Part of a small language model's weights.
Training: a variant of Adam for these matrices, 282M tokens, 4302 steps.
MLP neurons of a small language model. Each row is named by its layer, matrix (gate and up: input weights) and neuron, and shows model dimensions 64-191. Each number is 128 + 24 x the weight over its row's rms, rounded and kept within 0 to 255. Numbers have three digits each. A neuron's up and down rows have the sign that makes its largest values positive.
After each neuron's rows, "fires on" lists the tokens most often at its 100 highest values on Wikipedia text that the model never trained on.

L12.gate212:133085110102145112102169132077085112137127130119081186150179105123166128128113137134138129153107117116124138123171154137126150120110147098102074153123119139113126098106064129143152072112129112146091138118125123138111132081127157146147143140148117169145127134158118163154128134109112083153118149122132139084121145152130124132113130148163152118155120161154102108147162140136151149110124
L12.up212:152087155112159102119121119051140112158149131127073169132196096139178144120111129126152170158102090116119126141129132150147129108112156098109101117125155086108138089090096129132148102109129099124110126086137124143106133105102170156142124127151094154107118164146140171122130127131107106127138143114147161136108160143127121127126126133151154113119120157147120114132141118142140163103111
fires on: " to", " not", " will", " may"

L7.gate134:144136108137120118066128109130134094112146197098163121172133104141114135145129118128086122119082112140103127149156133101126108112151152131133162129139137168107126135151154148167160127099094146152142135124126138194110116108107146115132139113147106114101132146110101127095132135130114093114116082143140129086167139083140087158120138120122175115142133111092112119106126103144113086130137
L7.up134:125114090125136090136121121166124103132101142107117085154119128180098114132110121160145116116099124168152150108141110070087124182167118124116093139149170159105137120133068084106144161156130125164132151131139154106125113151090115122133111146087131151133153123093138117133118136178150168166097128127176119118106167086142107109129136121151143075179138113119089158113120105132125146135158
fires on: "s", "ing", "ed", " and", " "

L5.gate25:129132141163127141160099120091130166182139110128140102160099127128156124142117166138111126127151102135117057130175132101085132123128140163071153136173161123127145109137138150174112098062116106164087128119165096137117139153147103163077109111126128092165114122142152113148158105120136092095136144140096171144100136106103090107122156165102115128124113128099122106106104112130082109152117
L5.up25:126086061194094131140135092119112137110130110140134139076092143156117109166111094132137118130150133155124113149111177133120146118094121165123146125125142137146108113131130156154103146124126149115152158104117139115091127148158090152075138093144121136141129158125150117147159165119110156096120084132080135093137156139153095113106134095119146115158135151143171084145110148153158068155087
fires on: " |", " of", ".", "s", ","

L3.gate112:120138166121145158132105164087156150125112158135122115074127119107161100184127158107086122133159131041151083148105103132156117156135138134113110137094136110103139110142109128171128121131113149143137110088154114161133117151094126115113146187118120135150113092110145145120106159157155108121098164134160075107150083135118105113104106104177150144144097108111156103162100136128147130081128
L3.up112:143177155129153136137126150095137152101092126119110093096150097099133112166120129161101143146157148074143087138128142144172137147154120117136125099134152124133142134155101109170111105106115154138125163105134101134109079144093102148113194161115159129120130096099114114137093172128131121060116146159135109095119102107075123142118094128147161199131153130139134113149137176141121103110133
fires on: ".", ",", " and"

L8.gate110:099123087153128110142102109158140116144150118112116114180125127145146102135143130144072126109158117105084095137117155161129121091116097123092135128185154161142128143178133141121097116130165119093174124115157123189133111101089129129170148098159113098152165129133123138147137117126108132080104077139151105127128099141162142150143171137072094101146144138147133138142188130114138112099124
L8.up110:111106117150201139117085136099145159127136128126089122139123133130123145136150136109099137089102101146098156074145160130096117124120144101134126138113125136185158131107089158161110162096119101134137089135147117146098104180115119150122137104124180140138109143138116107146146107149131139118134171143102180113087089139122126108169165144144094115184115125115118168166159122125140149119127
fires on: ":", "'", "\n"

L14.gate239:128128136108115066151098111140149137108093140074120068166128098199119141161140102094108139117116121137130102119116100136118133139111106120098105114156141127105173104113113102127154116105145154146129117104139177138151114167139131155175074105124128176155129139119131125124115086155155098107121136126103141120148149105133112125094151116155169123147095140116144130103140125084175139123160
L14.up239:114116117151145098108135105134136094087134168093129107159090082160077142152183094142153097101125126156137147100085120117100135123134127150115108116141124155090119133099103121108129124126132141136144138099118148157111188141170148090125105093111136139087127161098160125132114123157127161128148082135110111163137160095179087112117163123112146109165102138138179138122146124100169107164123
fires on: " his", " her", "s", " is", " for", " and"

L3.gate48:130175143129142125136115166125148123144121170115130122095146128083137135164119152128102110111147143061139074140137111117154129178127096154125141146129132092116139096144129134150090133160108131179134127076178101159148111139084126124120136201104152118126114093089120134140085136141140124138129166130165098096121078130137140135130084120166134163155112110132125116150128125147124132066141
L3.up48:118170153125154145144107167128147137099132166122132135081149098127096109144099120132097117112147162092125086160090081130156123184133118137138156133136123114137137126127148113146104123142076153147150150096152111142148120110105130133081179188102159129112128085088099140144089164152140110100146119137158115096147110132136144137127096128165140165146138124139142078159149137127137107077135
fires on: ".", ","

L8.gate60:114157114142171084145140155091145097178097120142101156116092099164192107098110111131145108145151138147096127134128114124147081166116111166130098110146146121142095126121145159144082135150129132115138098118131130145129128089145116129150143179116146102108125124126160122085132127132137116110142156117149099138128104110148152083149121125149101101096155102128159111114101079160102146120124
L8.up60:161161141118122124111144149108088135049145084134126144133156142126130100091160135136123135167089117183155141129140123173132159195107160076117096143146153123178134155141134108136118123151139163137151127126127116123101160085108140157127153087143096144149141125134105115144156110148183102096139123155137123119154104147140157119085115125141068146133115111134106167128124098097128111124146
fires on: "s", " limits"

L5.gate91:141110123137129138145103169094177118132137139133150098163138126166137103109115086123123085090139142093124138125120133121123121173156127134144151152109127132152085079156142163138105120132124083169137110098105114097151109145143102126136136097149164121091093133159123153139103137122092142152130124103172168115122099120155135165159167175129119121161125129149135100172090117084137124082135
L5.up91:149083183106130148137117142129129173134163172140154140118120119128128111113124102148132126165117138130131121098181167147134109120099121107131129156149091157141119108122161134147154081137139106128107140091124102093129129145138114135144137141115161145154084139164108148146153087185147163135054114129129134105140143095189144137146118153122123155160135106102115068136158120154142101072171
fires on: " |", ":", ";", ",", "s"

L14.gate249:163122139076141174169146164120155167059095100087106102144143147160111129151161154147138073115140154105120145136168093136130146139148132097150117125174126139141126091098097133199132145183082109090095131102180162118137166135129104164149167138117146110143155154094116129124146141147133112127102131120113110121154136110073122158148112106162105112136132107155127119106087135116152135164134
L14.up249:143154121085140155199162127058166128114115086098117075114096162129148118152146179129139104101138132137149140124187120156061131120133199112165117109125124130170104089136105152161106138147138109147072124098157139126136121168121085160156109138160161108146122133139123107133134122114113121094137152088120131137162104108119160154170103132165102118149105120113137119136095137100173131166134
fires on: "\"", ")", "\")"

L5.gate248:112123062153129131151140121170125117130141086141174110148154103172158136120105152128135166099130134129135110154160184107115144126099129154131134108125128148080100136132144132161078135129172117099124134139145104134165113151093105146101124118139115132160145107125176088146118152140117126057168130118082156135132115135135092106108152132148095129127130126146131139126110107129111115102075
L5.up248:123082128156111119178110086136148120136154127145127139117105165132087090150096131133142117099165113141134157162110156130145116105114086139169110129104165109139133152163159135065120145136100119160147118122132109139112128104134156142150123165138133167121161143144131116102063142117109148115160104130115117159139124108159163170100109117085131173093127168139099083109140125150155126109113
fires on: "s", " the", ":", " of"

L5.gate122:109142113130112155112126115121122120137142108127102107141159142105144146116166127148136105110121134134137112103177112159108101141180114120128148136125134117101082115108084097167093127158144114160115134148117112124168101125059135134135133122106131128130124061113142111110149104140141137128149113123129121123125131135183108135095118100126077118154121144125113132134184151139107122152135
L5.up122:128122083110135133094127134131154128121116114139104130155135106090093123074182120151121152100097119162130084131125112162148102139157131119156151139130161121124116111123105118124098149185139109156145137110110117089163117120098114132127141122118136135109142098132100106095109140170126145111135078114188119143125151159153154125110069118106125110137142162152109151127174123106137101137156
fires on: "s", " and", " death", " events"

L6.gate226:149109119146153128136139123125155110127131111137153089126090086123134105144091182111105141117141171162127102097187174125133168107140177136158104097128133159111131117144159123176122092075102115140112128092169111123073110132162096169124148096163149124137136116145130138106110105120120121107171150097116128109105122087102127099173146120123165168140139122138143110133123143114119098133107
L6.up226:111109121143105157087106084148115142165109121140142167084145141130140135137148118115156106096122118143151135085179151158145149136157146157175163121102104149114107131123161156168148125124179142123129126125138098079087150138120118127118121096132147125108108058121138149135146124156163157094166139125116143121086108138117109105136136122150125144117121092109138120127118119145122160130127
fires on: " |", " the", " of", ".", "s"

L12.gate99:157103139141132112151148127137136120101109152095124157153147119125103125123146160155104140138138113138140186122163138119097117171109151156083095115164127111139126114135116143122091188131135106108113155140146156168115128121104112142178111121164134133124165142109151112113154096138103142148069134129171141111149116094123132065159138149145100095103144089131083137107124111106165179114127
L12.up99:166101135135161103153149115125149116051111140103137137187123086121116102125158110165126130125114131164132152127165126125084117150121151132086101114146129116150103102164109139104064146138135090118121179143143113159121098115107111158139122132147157131117169112105164072131132119136125137098112121156163132138167122134132121114155165174151120117097122132137130140094125073093148100113100
fires on: "ing", "s", " 2", "ed"

L9.gate102:085121165143125152120137126150163164126142140129123175126136147097063113175189175122146129104150110134112120139150145147125146142121110128140120120141129155141115129170120146107123107110139108102140112108191096109137110124120153152124133086188147127146172087131119122120152122096092158117151090153113177160123118134134141115106139163101071156101131136130114136109138116086160153103110
L9.up102:093113108129143161100092116125120135120154150094119173145125113131135144113162121127138131113127105131125111078138153123127165121124152133137135135110117123135130145141099151097122118104158114095092111084126088148102110145125173122092130152150143129172169099150120125129174140133101116136139090144046140130087151123169121116157141143127100130076140123159139103143162144121119177075122
fires on: " U", " No", " The", "\n", "U"

L2.gate227:137130143156060118112104131144152163144137168097164159066144127101164108132100186098094122122150135134129113196180114142170125153160122149119112120123173096111114145131141133114118194093157108158128125108162107159145154126101098105143128111118104132125130097090135145159167126090121181101112111131156110108122122118153136141158113142153116177157132095113105129155132119131104120127120
L2.up227:127144117129107134087120183165091163114091151116129108133133127130104121113117162139101074135125147072144116152124083130193113133118145136132131120159146105153139139154153101186097104107157129126129121079158145097119081141165091116175131137142166104152121148094144130150124137131135109103115138126118122116156109098124124148124142129148137116118159167131092133148142097153103131086148
fires on: " |", " of", ","

L5.gate98:155115122134135104121139139132146120138105180140128075135151134133114117083130117129100103129115124127136151127133135108141149113157172114140120098130163111152128108132111137122124111117126106160129157134136095158081084111130123110163107115110145123170154090101097116154160125145130136178108131105106144140081113117156145109130127100116133194122144119150122179128167152125153096081152
L5.up98:095126159177128161169083094135096138154109124161141150151125115099106139117138114113112120113164111133148146133144153106127147115127132149125117131144108121127170193086146116124142113130182119150092133134127109142130147156131134122123115167138137142135075106094077159142140139090149128109121172118096121133102130132140124103120119126136095191124155080118137134168154157137122158090117
fires on: "\n", " |"

L6.gate18:103141144120146157157154111162126099108080127148115092183152119107125114114151123136159139148109160094126107143141112134151152193136122091084160107137108175172155131111100091131130119142125097138134142143114099124132123103121136152151111161135150161179125107134091134130107157150150134111093092116112094130170166159134135103114129154122081150093130141169152113141143101110150117117157
L6.up18:127143113103125132106163117118127143170088151096155153108145151120156141131124106108089122184103156140105118109188185121105161173134162115137115136076140134119115141113090109150169119170118087121116116179102126155086122118143109143127088140122127152171106120108146169156141158086104146152132103183115095102132126068135096097142168147127138117113126134167124097127115166123117121114143
fires on: " |", "\n"

L9.gate188:136104161161153131086141134151117172147087118125119118116113093126134119124134148115158092113128122151157096071147123106105165098124148169128123191132134158140110101125142138138098163125099093130158154129154122096110090140113147130108123146137166137142127128093119116125107143156127098100130167161078111114158107135099127164153107113125110130088146129111127146125127101119111102146142
L9.up188:161116112152144162100099129144117167136116129145100163101093123132144159117115133111118097096154143141114120119178114103089146122097105140130125136112137107150116073155172114158102160139092115134161120133116131095124133187147121136110143086148121128131091082157127143130144184120100118143127119147119119112143119168099076154150123121106098107110122161132152136146090075139094120159114
fires on: " in", " at", ","

L8.gate13:131132140101103109153117152116175149115145114130144071128129128090135116143133143091137137139130161128138126102165107113136093130144126095138120119103137161182149117126091104170125102146173130136178146090194118094118134112085154120119131135118126136143142093128111109117087160134148134127169145129100110127133095127139165091146116066145118137181165101112161131075096161122127104153156
L8.up13:167158151111203113136085125124136161137109118102118102120154102118166128094095119120117125127109131146144132099154124112160092132135131132157129108132168112131110110152138141186145145105070074143169121101128149126171132105121091149167137128168168136119122137160091111116134120157160127092079124091173117131146133129122128152100105133133150126136139139103105136145142132127130098165123
fires on: "'", "s", ",", " of"

L9.gate226:048108121149134130146081127137143095130114102110105122142127104091150148113149158126056155140116117156098147155139113123097119137095129126108124151121180116163158122144108109146127184174139115130130097129163130187118088107082114124123135147113182100157139128134129139110178128144164111128151141136137112109138107133163120122125132118118123100162122147098176094138135192168123093136139
L9.up226:086162108132127112120123155111161150129166126113115099142134151139122112105110169097128143075095161142113165126132142135103125194145162140142148104112123136115115095163131100145147142123130104151142123127142110087126134095113136147141094115092119107142127139160139093117094094180130173170131137156119086085165087081146153138130101091098166174112115133129152140094108138128159064127143
fires on: "'"

L12.gate232:141135127128113105141180188132169106099128114133177136114124115152103134124105108124133116146098127096112125100148147137132129143055109130150131118090124156152107115138162125111150127169105127127135131086141089148120097152136163158131177124122147135144145147137102156085154131107102080164115156136163168105082139159124136116124158176101187090134136143172106132104126113117151103102121
L12.up232:149097115115087097079116077119117113104128121135147153144154093135105165139112112092111152131105101140123170147121147115133141120117059085151138120121134112106168151071095139128135118147130169125078110061108131152107147118132156139130109118107115136166109127115111164158140107104086138194132137127140151132100178140162125143118142128149136096135090101157101156129090143187099146127135
fires on: " would", " to", " went", " will", " could", " came"

L5.gate21:134150158146142141114154131133145117128138109155136114139119074097125118108135153146138134143109132162115135173134181161133116112137073155169119120119145155155112149174141122129109150119148051122124155106142107106195152168134123162103130126151138138087124095135113148101105113148107171091145057165118117116102116143127115116139129138110158118142140159153167116148125099113103101096097
L5.up21:121147173096138158136106152109135118114104144121088111154158158122140141132098173121118108172121137138114135097148154142151064181159149097119116133126125123140116104106101118154115109094167102148118102113167101137132139130106148115172167134163142132122104043126081140106119151137156156124140107126144127135069116126124120080141122128148130148154141122128154141120176117103114119125162
fires on: "s", ".", "d"

L5.gate115:122114144132147120170121115134126139152143090133173096071082127078144142131104113126109152104129105125132080134121151165116160129130124134167115093117168101124125107144149127159138114095114106158135150142122068111088135166095119171100127136148119158170127115171112137114138138106120136104105085144095159082139106168132083143136130126104125140131156173103154062156095148094126098106116
L5.up115:134135100117126164124131122134094126113123109153145111174114096099169156094115154185131128108121137170114094125162142108138132135114105085132123144149132115120133144177108127145069128094138120133131168171109126101124120167120111160073140104121166120114080092127129092119159165139105133088137065135107179111125141116102085120157139107122148129142118102159119102142098147148105138142168
fires on: ".", "'", "e"

L14.gate234:110095141132127177131112135121121144140164133147146113116069106118134143122093116119112171117139170125088121121140094121129137122088083133140124149138118116159135126134118118093155133142167139114145112156166126105077120089145143099102084154169150084119138185160105119118139086094164142160137129161112087156128131118167086155104101133102169118112114147104118067151134154113108129132185
L14.up234:124137111116129106119183128157088178098115102096156116147131153128152119098086135161143135099117149148129122103122146152125146161149137140146128118128132097140119113080147170130093121115147096115115136132118088120149142141114098196103103126127129153138118132141128170141151117131123152109122113117090172087156101136165113115135126150110127158136088158107130114181110118138134081114103
fires on: "'", "==", "-", " (", "==="

L6.gate34:151136169152105154142158163047126097119102090127118140108136127121113152109147127141105164165129091123099146138133117115117143168138136125136115084095123145121087130088131128070147129118108130117094152136109085175165156130149135131150093152142106130152098153109139134118173173108141177128127111099122134155152090089157093084107148161185164137128108161129170140131097148104145169120146
L6.up34:152160155141116184164161126095137138134126156131125157107151158134141133102091134143133137141120144122090127112124144142158118215124108123152100072137088169079088146132128127123122139124097147142120103103119102130152127117073138136166113147151145088131111140100119121149171155131149115114127121167084147095132117110134137102096143144133175158100142151141126097112122142141158160154135
fires on: " B", "R", "CL", "B", "L", "N"

L6.gate63:133124124110142181114125115124069174133080137124123134125151123119140173148079139107141105113138123118157117098145175104128110118108157145173115097135134114164127127105104131130104179087112136160152131091144086132141143148104143166092113151092100118118127096119165103122129143108174162149103150100124085104132109132107066134144137115118098096136072151134128104133119154125104145132126
L6.up63:137148096122158125120176115150084134102132159137155110184096142123106151115089147124116130078133117154123125117132162102134139165106133134117147117143156114143099114143120151129070121121119112119160142115078096102123151144125121145060114140126125134089154111151165064155137143142128157112141144115155135105125152116089106102112135165109153111162105129163150148129091128114150089170089
fires on: " the", ".", " of", "s", "a"

L6.gate46:145106157120148083136059105124163105110139134122121106125109137115109124203124142087092109152124115120180135141123129089124124112123147105102146147156156101121169118111091123141114128102154122074129146115119169152160163159136136140124108102143110121108145132092156108111120134150098109115099139114154149133136149115176151137156120160156112148162135109080110132094158122150134147113171
L6.up46:127123089129133108179096109124142104120132181100094141103119136143121125136140141139158126118124128110152155125109093113101166121143142109055125180106148066143117164139087119151118138118140093113114119149145107125132150149124107122129093087150154134143135074110152127167129147136135177121114159133116134142115114105122110154135167137112090139133118127095093180142175160117145118126124
fires on: ",", " for", " and", ")"

L14.gate225:133152130102118174119138137081144113136118156125098136130151113167127133103161102172146089170099140134130154162109116156143108182140168135079134109151074098131134093098129085140106170176107122114105113120146161109114107105138120088154121117099122098123137141106133123114147130143148166105124073113161127141188114118096075123127083176095096096082137099137127126117142086144125137111182
L14.up225:144134137113116107074206127110114154117067124087078095136135121124083139099149118136116118117119112115137145121120142155120137146157144128130127152139083133097095114061091125103129147144153158122093167147096137122108128135095144157158165111112100170138101137101151142128176100115127115122087130166166136131107127128086103134081132130085130117133127110108119091117121145128143086116101
fires on: "s", " Party", " votes", " cm"

L3.gate156:097111085127116170178119126119079165102105128125098100126136152123102125124143131146128114154097107166144138146144168166119091173106145127106147167128105084127130140123151149153140183112090137100100105128121170074138134119122148096135136129108144123161139145126107139097135143125109148117101071121118162126150185117115119128117129146118173133123121126140124125160098131147116122162129
L3.up156:102168136082092167125132142082129101147124080150036132110135116148154115131151175130142157150161175114074099159130134142136116141138160099156110130131133129148121119161152113158105125180141142121144128105136147136146113128148134144135134120126139139121095148134126140133149150128105119134174099141140104149122107161141073139136097149141109089130120138160167137136127079108126121111150
fires on: "\"", "$"

L5.gate194:132119121153118131132134088130155111104159114115122148135095150137117143159148105096094093087119123123095173139128144127109143113160124116143153118155094135099113092150139155130088120127087068149115133137083110147117130163144135138133119112157128128119126128173110140155101129167110105146113073138122165147130156124162110121129140159116131149082128151078104074135134083107149140108124
L5.up194:104092147136105118128083128110125139137177193146138107168123112120067106116128101114144122098089148101145149106106137160158132129098118129116147096126107135137121116126143131146147127118130129122123118110123115150138143118080128137136140118117128125140097125138090183141075129176132093127123144161184141111087135116140128122129105134108119126114151097068086128136188107151149113123125
fires on: ":", "–", ".", ";", " –"

L12.gate58:089126105154132090153131144139124100142129113111128117135148124110078127104124104145139134144115125131104115127115124125118151146185113109147153116150149143115148167148079117116139071140145120106150147106175107131079113131084142136137126142143169171149149100149106136116138116155110118090165115149081119074143143153137136117144104152126125171181114129162165103131175149154140072064151
L12.up58:103118148142112111143141104140124130130102123123126080167101110115110123093143086142083118112069145132124149093130135147116136161140119094117143132141145145154117151150122127113128125089129103148145138144122133126119144106067098105146167138124160133101125112141142151145113097146177137076121118161084114147132124179135168150160154158159093133118139138088142170125165129104120110124168
fires on: " |", "\n", "|", "-"

L9.gate191:140117130133134120075144159111165135155125101135182115110124148128150136138101121123103135150142170135112110099123131113125114109125155128166090129175129118168138106125114136133135147107125131148157122119115108180101143131099126090146133124138110112122141130120101187150115132096108109132074148113145098123201108125147146170162103067082165143135164135139107110108118140123108097171169
L9.up191:150119092100140161130115119150168133155109124114155169117131138114100144118138128119110112154110115150135114129173159174102111160148131150165153098107125153099096170186135099125148159118162094112106115115140102135082081134144143126116117129149122122174115144146115134134126169105130166084137089110095122102136107192118098113129158156112125144150123157151141142145158104133127129094152
fires on: " was", " in", " is", " from"

L13.gate1:154137082110118137119163114089124109126118091128138134125128130163134120139097097134126144142147104150129157119146151121176110118068143153158126163125121153156138120155138106136094176160102149146130162091116144161132137139113128144105138129087143106136156135108119113117158154150119153082169084166148121178132137144124125131164095102081154076163135123165138120115114110155076120113120
L13.up1:136126151099142109103152139119125085144152126128145154177137184121130094143162107157139126161163109147113125110152097153171116161141124127126138090107165104148116126151113088096090120143121091153150134124144139122168114146108126171132096137116104118162154149100116152153118117116153181119131101157142107129094105171180100122098149114121115134138105144118135106119150113142172157120144
fires on: "s"

L14.gate94:125144155140150116132101109118160135110124199098103098156109100150124126108136106141129098121140115100140128079154119112116117092119120130109153198120152150134132150157151134140099129123124108131120134059099158078160127141156107144124143085126164149101139133134121104086122138093102092092091123124096132161147144169104119174154171123101115058153159142103120156127146100138132103146085
L14.up94:145133085126128151103156139124088147156122147104118138107098096139157138143104158114144143126155146150140133148190148121088130156103148127166135165108109133133116113121135119113090156085119088143086167118148149101145140151135142112113098060113115109168104113158151147122133148109132158120131133161071121120138123154103145159108128126119127138146114136134135099137129083144080102172133
fires on: " of", " in", ",", " and", " at"

L6.gate248:095090138158089148136113100124156135155106120139123123122096109117136159127129160090079150081136095085099135108142093090089144101118125108107144163138139114141156167161125136123124135137171121140127119161194149133072097121125105104116145115139128114142136154145091104120133084080113103158141155135108131140138161120116118154114147149107167117177153143118115092123160195110121152168170
L6.up248:127109098116140097160134147163139139150151101115081108104167146108159143115102176125134141121136115151101163139136155138112120158172129127150109140143154098138096134086144140161086138113134108061137114104116101105158156166083142170137127096084130153130107092106145129138139137151122188127134117149118144090161076148152140147141138101123105142098105110122139152128102056167102109117095
fires on: "'"

L5.gate79:099125104189142125136134132127143185098114162086148130148132166128110162138140134113090076117143121116121159066155113147126124135121129139189164148108128081127153123150128147162104129094098105139077120108120105158130166115129123133126095128129107118146136129103100139131131077159124150167114120174179179152098172102109112094122149199142145127133122090103091120139169120133107153130140
L5.up79:129157104154179131158164133172142156102161156092125103143085130097107143124143123147088127132147123150080126069119114140165143100102095099150152130136156142164100097156135150088147087122133124100117091142101134147152149116132115150164120135170131110120156145125105110132143121156101179145128096141163185149123121147134141126143146161131140166099127066120132122163150095133135106149127
fires on: ":", " |", " –"

L8.gate55:095091125150172133152110157133111137125081134102134119168108128074123087129118102148111107101125128104108153129097118122140128112137143129100117122116113126160152120120128124116136135130133115112157124144163089132117116155149111115088147149104186139133142115109102165124144116121105128142109100128132145086130110141181119148142095168128113138127082143165136084131166148104165129084129
L8.up55:139135097150153135138095108128096142150127130147129134141128143118136134106142107113135096111136108088119185132142146128136158105072144151138135122108164102106143143117118108141109152112157107104086098126156113160122158134098124149099103125103164115136131094136117145163168157097137090096120128168087125134114097110113125126137104120134097131112146133127120142185094119112093089106113
fires on: "\n", "\"", "'"

L3.gate167:083138135135111125120103089133153141144160147112165170122130129128137171119148174104141152114125133145121136166138159143129109141164120151175164111132141127098145103136151087132109109171167149092165099125099133108177162133117134120098075131110092137151138141132155143118097155118115169164135113117166118104131132146124088162152104191134097120125111122082141089114129109133080127101133
L3.up167:120151186083153152202128155113148103147120111143159135149149117152150141146147169140155155124117171119096101141134138130140091158119118111078140096120100130120125114143135139134097127121089108121120139097100106087177130160140126119113134092132105137097139149152122107109125118184115149126136110078122138159156168127099148122139120152111090145101129130158146128102054129117143145146169
fires on: "s"

L12.gate164:095118126137096160104162094153123147107128104128146144097137128149136149160088138065131108133135130129100109124138133159131147114141166143100150127165130124100125175117146160149133108124152106098126097152139103184167129119153129153160089121148120121126132136160108103124103132128125135128130143110109160159152136153154068136163167147124124111102102124127128083138119103117110103129083
L12.up164:124102110159111114100081131140115117124135169094153190130131125116087108097123140143123164119112110136156118167145154097127132200146123125148140134145113108137142179126104121105132133114135170137140158115136127152095155115107129126058104163102087128121128101088105145142108116090154159103129104106116096108090115149109116122082125139127118173137121123139070130137152124184102156138125
fires on: " a", " the", "A", " to", " of", " in"

L3.gate171:100111043156116142113095096144129150151121114125109138138090103135122105142119139131108108111130157095142200173116118170096167126140079131168139133129169142142123154123140120089091156146159146101136115132145146138099133145135114135113136149116134092125142145138121141119121123134154156121116092108098127128165144127114118156075125155116132102142110175117130143100087105166114125126112
L3.up171:161119070141108144102132119169045142090103132108113138125098123114149155108153126137151109092123122139082131132176122119123175163137137159138097147131132163147099156085159145109075170107117148116140092164118114114109160133157137131108112100099156133125115136130138117158113122111103137093093085080097140130136112110166140121126144140116132104123154139091112115136150101157108133124127
fires on: "'", " was", " is", " a", ","

L14.gate105:111155113104108196131144149118112161111108109137113113092125158114132119152128104131079119155144130110109108174189121119135133149140155089079141137156101132127118122124077143126114151109135101100132109122120143105128136148125137120164118127087132100119088150159140157105138162131115116094109118123136126143152102106146151169132127105082129101137097127140154117137135130115145113144126
L14.up105:095128106135104142109142114160160165139115076116166123118111118117105146128152106109142123142098120145128122167143158153125163128148144124127168132170093144122128112112143179127108111083136118122124132127050121104092138134081099113143121077138115104145131132138139163163123121127107113096176084114096148118155107153159121165154168125087111145115151145149127115193166117092149133157128
fires on: ",", ")", " is", "|", " was", "."

L5.gate238:123164125101111103170116154115141107083117167144094102106173165097147084121111130130082150118131142100075100120127110151131149135097166134092118112121138121159150121150095110157113137101089126151166149107169101150142134085123125114126169160115154153129095105126108146117122137138144094103132146153154089141114118162143135141111106103184117167160106105126113129130133151132158089124142
L5.up238:119115144159144145171072145149127146108100178103131087158146126134088142149113146102104106118139128126129139114097164121180122174125144134105137109117117121141131118120135123140099132087135125181111112107140113203132123131078115121135153167121151117120114084072123118116098123151149123113125141142132121107134101150125138122077107116124126142152135091118102139167169123112126150069142
fires on: ".", ","

L3.gate238:149112159110120136151121146138133171148142119155105124119115102114150112133075149090106105145123156121175131145180106140110105162175134115124129148135137170136148144164156117172090113139159073157125144137124102095112113131090117106126132122141125123164112127162134121137093116147204154114172148142124134136112136072120110101141128138189090167113085102110131133132101092157130124118145
L3.up238:178118108094163173144128143139116128118134106172128118090106106164133107073116151145152127118086135209144123107131123144129094162155128077117140130121131203152100130107138090121125102130091098146147147113116152055134118124121154141102122100127147154139118133156095124108122133171139154096165129111117157163134119113105145113133116138147086160117156173116145095121108080122133081149134
fires on: "s", " bays", " roof"

L14.gate193:120144105146184147167153115110154140150115104126107125121111079152174108125148136152177126103124131158113154137146156132108125115169099150112148119176119137150104118129164116058176131145113114113172119173149128102080146147182116145148133109128110103156126141117127143111095117150118102119148144111086133131178124124106137101163140106068122181111104144086143114121103081158129125126134
L14.up193:153124109091111064100139160108111113098073141120095149091163100119155138135135098134123101123090117126130169170128055102157151135181159154137118091102141150122125148126147136125127131161120090114144158067097160112153110136130145108176102105145093115110108129125128089125148122117105132107119174124104105134136085106137150091113097105109096123123137112110101145126153138132125103092165
fires on: "s", " (", " Science", " his", " engineering"